Part of a small language model's weights.
Size: 12 layers, width 320, 5 heads of 64, MLP 640 SwiGLU, 13.6M parameters.
Architecture: RMSNorm before each block, no biases in attention or MLP, untied embeddings.
Training: a variant of Muon for these matrices, 3663 steps.
MLP neurons of a small language model. Each row is named by its layer, matrix (gate and up: input weights) and neuron, and shows model dimensions 176-271. Each number is 200 + 40 x the weight over its row's rms, rounded and kept within 0 to 999. A neuron's up and down rows have the sign that makes its largest values positive.
After each neuron's rows, "fires in" lists the words (lower case) most often at its 100 highest values on Wikipedia text that the model never trained on; "fires on" lists the tokens most often at its 100 highest values on Wikipedia text that the model never trained on. A number after a token or word is its count.

L6.gate148,227,179,154,189,200,161,242,202,219,205,279,172,164,153,177,144,201,220,144,233,242,214,240,221,199,214,182,209,229,125,200,209,198,180,165,205,186,174,242,226,136,180,169,140,268,229,117,203,201,261,181,216,179,219,195,230,168,189,205,223,211,196,255,199,230,167,165,149,173,146,180,166,181,279,255,168,208,67,187,238,208,156,218,244,198,181,185,187,242,208,187,286,198,250,297,253
L6.up148,179,255,255,161,186,222,208,263,164,209,189,189,202,276,190,224,135,122,202,282,237,201,185,167,225,277,173,186,198,155,181,266,226,137,232,209,263,219,196,225,189,227,156,167,116,195,210,243,221,245,115,205,196,177,233,241,213,192,196,205,177,157,210,235,202,173,251,221,181,210,260,306,233,192,203,190,163,196,149,169,272,194,207,145,237,227,260,249,240,256,246,219,207,202,237,222
fires in: "this" 27, "the" 26, "his" 23, "each" 4, "most" 4
fires on: " This" 19, " His" 15, " the" 14, " The" 10, "is" 8, " this" 5

L7.gate423,236,161,145,217,151,192,140,232,176,158,141,249,150,267,189,256,187,182,97,185,231,178,245,175,193,200,167,212,185,232,219,194,232,187,133,180,166,197,146,154,209,146,142,212,268,197,219,208,253,232,156,159,223,198,143,217,195,127,179,164,180,226,188,201,137,209,218,205,221,182,200,137,134,204,168,261,210,151,188,151,218,110,241,203,185,186,236,206,161,230,223,217,242,242,237,271
L7.up423,233,224,209,265,120,196,193,162,185,194,159,270,221,216,230,266,302,192,170,193,212,213,213,130,197,218,224,198,250,208,198,179,157,101,152,175,185,189,200,209,161,202,171,242,138,203,257,158,242,201,176,260,272,210,215,244,182,228,216,199,200,196,202,262,240,182,144,198,153,255,197,222,256,233,184,241,156,141,198,153,165,242,135,151,240,232,167,193,199,216,182,198,191,126,123,200
fires in: "its" 35, "s" 27, "his" 9, "the" 9, "whose" 6
fires on: " its" 31, "'s" 26, " the" 10, "is" 9, "ose" 6, "ts" 4

L6.gate248,170,109,194,161,206,261,212,188,208,123,178,215,175,238,176,169,243,182,180,166,176,218,186,278,221,246,200,211,155,96,207,214,248,192,222,267,175,138,166,134,181,215,279,202,248,141,228,171,250,193,166,191,220,202,214,238,177,155,236,161,251,148,122,178,179,238,244,187,145,160,162,176,186,222,164,180,252,177,272,175,176,228,184,184,196,209,248,246,143,164,184,156,169,170,215,135
L6.up248,148,189,161,226,134,281,179,170,137,104,207,169,221,221,243,204,215,96,147,150,179,173,243,208,170,157,176,189,260,217,188,223,153,190,270,295,168,119,196,205,237,220,184,143,147,253,186,173,241,121,174,240,177,198,187,206,225,144,233,287,170,157,152,219,203,236,186,187,237,250,236,228,153,216,230,231,209,210,248,238,203,214,229,170,272,180,243,219,266,230,236,224,178,184,175,131
fires in: "his" 24, "its" 23, "her" 18, "their" 11, "s" 11
fires on: " his" 24, " its" 23, " her" 18, " their" 11, "'s" 11

L2.gate172,237,186,172,141,258,231,250,134,222,222,159,152,159,220,168,212,235,142,200,194,108,180,195,149,191,165,136,316,157,175,245,136,187,176,199,202,235,247,255,169,195,167,145,191,182,156,192,223,223,170,229,216,219,221,145,171,212,179,275,188,195,207,181,247,270,178,160,232,180,168,241,162,268,244,180,213,187,202,215,235,264,277,143,248,187,197,220,192,198,255,193,115,153,150,187,175
L2.up172,229,101,195,260,196,231,187,210,236,189,234,222,197,213,226,235,207,145,174,197,177,206,279,177,164,177,174,189,203,249,215,166,214,185,162,135,159,206,178,149,210,196,242,165,111,254,226,238,223,204,186,145,225,253,162,196,286,250,244,213,227,170,184,204,224,251,127,210,216,211,225,196,261,148,119,210,172,221,179,280,160,218,236,167,163,148,226,208,220,328,202,238,259,138,198,128
fires in: "company" 17, "these" 9, "frank" 8, "theory" 6, "ernest" 6, "many" 5
fires on: " company" 17, "k" 12, "ory" 10, "se" 9, "est" 9, "l" 9

L6.gate636,161,190,203,275,241,182,171,229,192,215,178,185,201,129,229,141,152,156,165,169,100,210,167,213,158,219,195,175,164,213,187,207,122,94,215,262,194,309,198,188,170,202,199,158,163,188,177,230,243,156,181,191,234,217,185,195,170,239,182,145,132,265,278,207,162,163,239,148,197,196,227,256,190,137,155,168,94,239,192,206,291,229,256,133,182,179,228,213,220,294,133,223,162,231,238,220
L6.up636,219,228,180,270,217,281,219,183,218,166,163,202,173,270,180,149,200,167,197,190,151,220,228,213,175,154,181,201,157,199,149,191,188,225,196,245,105,247,200,193,181,232,214,222,173,208,176,192,184,228,176,136,224,183,157,242,165,194,217,172,181,251,206,160,199,206,218,202,175,239,154,293,165,161,112,118,113,165,287,240,165,217,138,199,195,213,208,286,227,203,217,196,167,237,160,235
fires in: "after" 44, "following" 7, "upon" 6
fires on: " after" 29, " After" 11, "ing" 8, "on" 7, "fter" 7, "em" 7

L2.gate400,158,212,219,159,213,164,241,203,191,173,234,366,214,150,239,244,140,190,192,243,181,242,141,188,290,180,172,233,216,195,235,202,184,191,231,189,112,178,88,177,214,187,124,148,210,210,187,274,157,203,191,162,179,195,209,239,237,203,180,200,243,241,263,198,296,170,156,205,168,208,170,188,239,187,181,204,213,207,212,215,224,197,223,287,176,182,229,218,228,180,248,267,224,281,258,275
L2.up400,186,157,155,200,210,196,190,179,245,273,147,158,207,218,87,222,191,197,160,238,189,207,207,154,156,277,191,167,196,221,247,199,235,216,255,201,199,226,237,221,248,161,169,121,243,268,221,138,201,194,186,234,220,180,170,261,141,176,216,207,182,197,193,183,225,142,199,196,301,238,244,219,126,163,222,162,179,230,176,210,167,157,238,232,100,118,205,204,158,221,188,211,259,203,117,214
fires in: "it" 53, "film" 20, "italy" 6, "is" 5
fires on: " it" 39, " It" 28, " film" 20, " is" 6, "ment" 4

L6.gate556,127,254,231,142,258,182,117,259,268,243,227,174,188,239,198,181,142,217,191,192,209,174,180,138,192,187,119,189,246,201,180,255,235,203,172,207,143,240,182,162,190,222,165,217,221,173,201,244,187,169,187,223,241,297,165,200,230,176,220,220,153,240,176,182,245,220,192,285,141,168,257,153,120,186,218,239,252,183,196,232,267,257,240,250,170,203,208,179,168,228,162,234,140,213,185,242
L6.up556,207,178,214,197,174,126,159,263,220,162,171,194,208,211,163,163,256,152,201,173,168,186,204,251,194,240,251,173,185,227,203,193,240,128,254,189,155,188,184,214,218,207,205,207,161,115,180,230,222,203,174,176,210,187,150,246,167,223,271,148,160,205,232,223,174,176,255,193,211,229,212,126,201,256,308,181,236,275,224,189,207,172,140,188,195,161,193,227,198,173,215,195,230,233,187,197
fires in: "is" 21, "as" 16, "was" 15, "are" 7, "it" 6, "s" 5
fires on: " is" 21, " as" 16, " was" 15, " are" 7, " it" 6, "'s" 5

L2.gate267,171,186,226,219,134,169,220,253,190,180,259,217,204,202,211,188,224,239,188,269,243,189,146,135,222,203,242,256,200,123,275,171,220,164,172,217,201,223,176,195,185,211,178,211,234,179,196,151,187,222,243,162,137,201,238,163,138,194,266,201,124,149,234,261,178,250,249,210,167,187,206,155,193,178,219,138,128,246,212,214,201,164,185,150,160,187,138,123,239,190,139,233,172,222,180,207
L2.up267,226,239,193,159,215,236,238,160,187,221,189,203,107,245,124,156,244,210,227,251,267,230,182,237,181,179,216,242,128,238,203,120,179,144,217,195,225,242,234,223,238,225,126,108,179,150,214,161,140,222,204,222,178,253,185,160,147,167,263,165,300,230,183,142,210,160,175,219,169,290,220,165,138,197,233,227,249,308,160,222,162,244,203,247,224,175,286,262,206,208,195,175,233,153,212,227
fires in: "south" 17, "west" 13, "north" 11, "east" 10, "retirement" 5, "forest" 4
fires on: " ret" 18, " North" 16, " West" 12, " south" 12, " South" 9, " East" 8

L8.gate352,205,216,129,152,201,228,225,225,246,132,178,219,213,182,172,215,244,183,259,150,281,157,189,194,169,220,140,147,221,184,274,244,196,234,180,135,184,247,182,219,210,158,218,182,170,175,199,168,224,169,248,218,163,253,234,222,162,215,218,223,205,175,186,185,149,204,267,273,220,227,182,248,207,183,232,195,158,193,227,250,274,298,185,233,183,237,225,148,166,209,226,261,127,182,37,230
L8.up352,171,216,248,225,179,185,268,181,201,186,175,88,220,213,250,147,199,195,190,130,224,237,203,257,179,168,204,252,166,153,213,184,210,213,195,231,193,228,185,184,225,233,215,173,219,208,279,174,242,191,175,216,167,206,202,216,186,191,274,256,180,186,278,111,232,267,108,226,144,282,105,200,204,143,177,191,234,126,147,197,212,152,218,233,180,184,183,304,202,202,206,200,124,187,202,169
fires in: "the" 75, "theory" 4
fires on: " The" 76, " the" 9, " She" 7

L2.gate488,226,241,141,196,212,149,195,219,199,175,193,205,163,185,188,173,205,252,170,296,203,214,171,193,271,211,221,266,106,129,213,187,191,263,202,207,200,190,166,246,168,175,243,174,244,238,151,218,257,196,161,227,170,160,183,222,182,223,241,148,225,268,251,191,210,290,227,179,100,195,190,261,192,224,175,232,309,204,87,235,188,311,165,201,148,152,245,187,207,153,150,261,192,198,220,254
L2.up488,229,283,230,124,224,225,259,186,168,125,245,219,241,151,195,150,152,185,279,216,228,191,152,89,178,191,182,224,251,229,195,141,165,189,237,197,204,154,213,204,241,228,256,226,262,233,211,249,192,208,174,161,219,176,171,191,281,184,183,204,234,219,189,214,267,201,240,227,192,207,241,187,128,194,163,260,231,241,158,237,227,239,180,244,95,340,188,212,196,146,172,246,238,157,216,241
fires in: "north" 14, "south" 10, "west" 8, "park" 8, "norman" 7, "canada" 7
fires on: " North" 20, " South" 12, " Nor" 11, "p" 9, " West" 9, " Park" 9

L8.gate361,227,194,191,201,190,213,93,229,186,157,227,181,229,187,148,317,223,167,230,195,275,200,194,266,218,216,224,171,183,138,227,206,216,166,161,185,131,250,166,260,169,253,233,144,127,158,172,178,280,224,274,197,169,183,171,167,162,210,157,214,197,231,161,195,195,183,263,253,184,196,195,227,216,183,152,211,154,187,267,149,189,200,235,242,150,171,203,90,179,196,139,206,239,246,208,221
L8.up361,253,209,190,100,292,289,222,190,142,154,210,214,242,194,197,222,156,189,159,203,212,168,234,183,216,200,192,284,151,256,196,253,220,163,249,220,87,144,229,229,166,187,170,165,187,235,183,240,297,211,214,172,219,231,136,229,219,219,186,167,230,257,273,162,211,261,225,185,156,127,186,213,228,184,252,186,186,209,221,135,239,196,239,156,213,202,203,209,184,128,201,208,225,155,212,233
fires in: "and" 26, "was" 16, "the" 9, "to" 4, "s" 4
fires on: " and" 26, " was" 16, " the" 9, " to" 4, "ually" 4, "'s" 4

L7.gate82,205,146,116,223,192,126,234,302,237,210,128,197,216,208,169,237,208,195,248,243,270,128,187,257,185,205,215,249,200,204,175,286,228,184,111,166,184,160,214,155,144,138,191,240,242,184,253,204,146,178,203,134,147,237,182,221,135,274,227,192,275,246,184,232,169,231,214,246,172,87,222,211,205,145,170,190,132,179,201,129,199,177,186,192,174,168,204,169,176,136,230,147,219,206,249,240
L7.up82,145,179,218,175,212,171,243,251,170,129,189,205,245,230,213,197,236,206,188,204,176,204,103,205,162,209,272,186,157,175,187,210,153,185,196,149,179,152,132,219,165,123,251,214,181,208,150,242,253,246,157,177,243,179,201,190,185,139,252,297,209,216,122,201,227,210,252,253,120,241,165,187,164,184,150,184,187,191,206,282,240,240,185,235,245,160,232,263,177,192,166,195,79,158,226,223
fires in: "the" 28, "not" 14, "was" 10, "just" 7, "a" 7, "first" 5
fires on: " the" 28, " not" 14, " was" 10, "ust" 7, " a" 7, "ly" 6

L7.gate236,231,231,111,213,225,155,131,178,213,168,276,204,231,245,177,265,227,268,137,260,190,206,165,219,211,197,216,224,236,213,220,162,195,196,143,245,185,259,205,265,117,298,184,185,220,102,133,158,274,197,141,269,178,196,180,282,220,210,205,244,255,263,250,150,145,212,209,210,178,153,209,153,202,158,204,134,199,176,198,176,233,145,141,219,237,136,159,236,229,189,210,150,239,221,247,235
L7.up236,211,274,260,149,194,231,142,227,163,229,179,205,237,210,139,256,190,117,158,157,187,153,204,200,227,235,130,311,190,209,184,227,182,169,176,214,229,177,220,209,141,282,201,241,283,219,281,151,187,206,191,180,180,261,96,139,173,234,276,157,201,231,226,202,170,237,261,144,203,141,188,192,236,189,179,225,170,223,135,177,236,160,254,165,235,211,159,206,171,254,180,178,171,218,227,264
fires in: "the" 46, "to" 13, "a" 9, "in" 4, "following" 4
fires on: " the" 46, " to" 13, " a" 9, "ing" 6, "ent" 4, " in" 4

L2.gate220,198,149,171,221,227,157,158,171,183,241,206,211,245,187,231,177,313,257,197,172,123,195,182,150,203,201,197,287,260,209,187,272,236,242,222,223,172,240,211,276,169,184,139,214,249,219,227,214,243,219,131,188,120,83,155,231,188,249,130,229,212,130,219,183,243,174,140,167,165,172,164,246,207,190,202,240,181,157,224,238,239,244,264,220,188,178,216,245,227,224,207,189,227,205,231,165
L2.up220,228,197,159,208,127,224,207,221,167,246,169,203,211,212,179,147,230,235,235,111,192,215,190,171,175,139,187,240,177,163,206,281,190,225,215,191,217,252,285,182,216,196,141,177,165,174,162,106,169,166,218,211,182,159,282,205,224,171,192,184,155,232,222,182,179,181,238,177,238,123,181,260,150,173,225,203,227,230,244,197,206,224,246,120,189,143,195,271,255,208,138,181,220,210,239,188
fires in: "it" 26, "after" 13, "him" 10, "murder" 7
fires on: " it" 26, " him" 11, "der" 7, " after" 6, " After" 5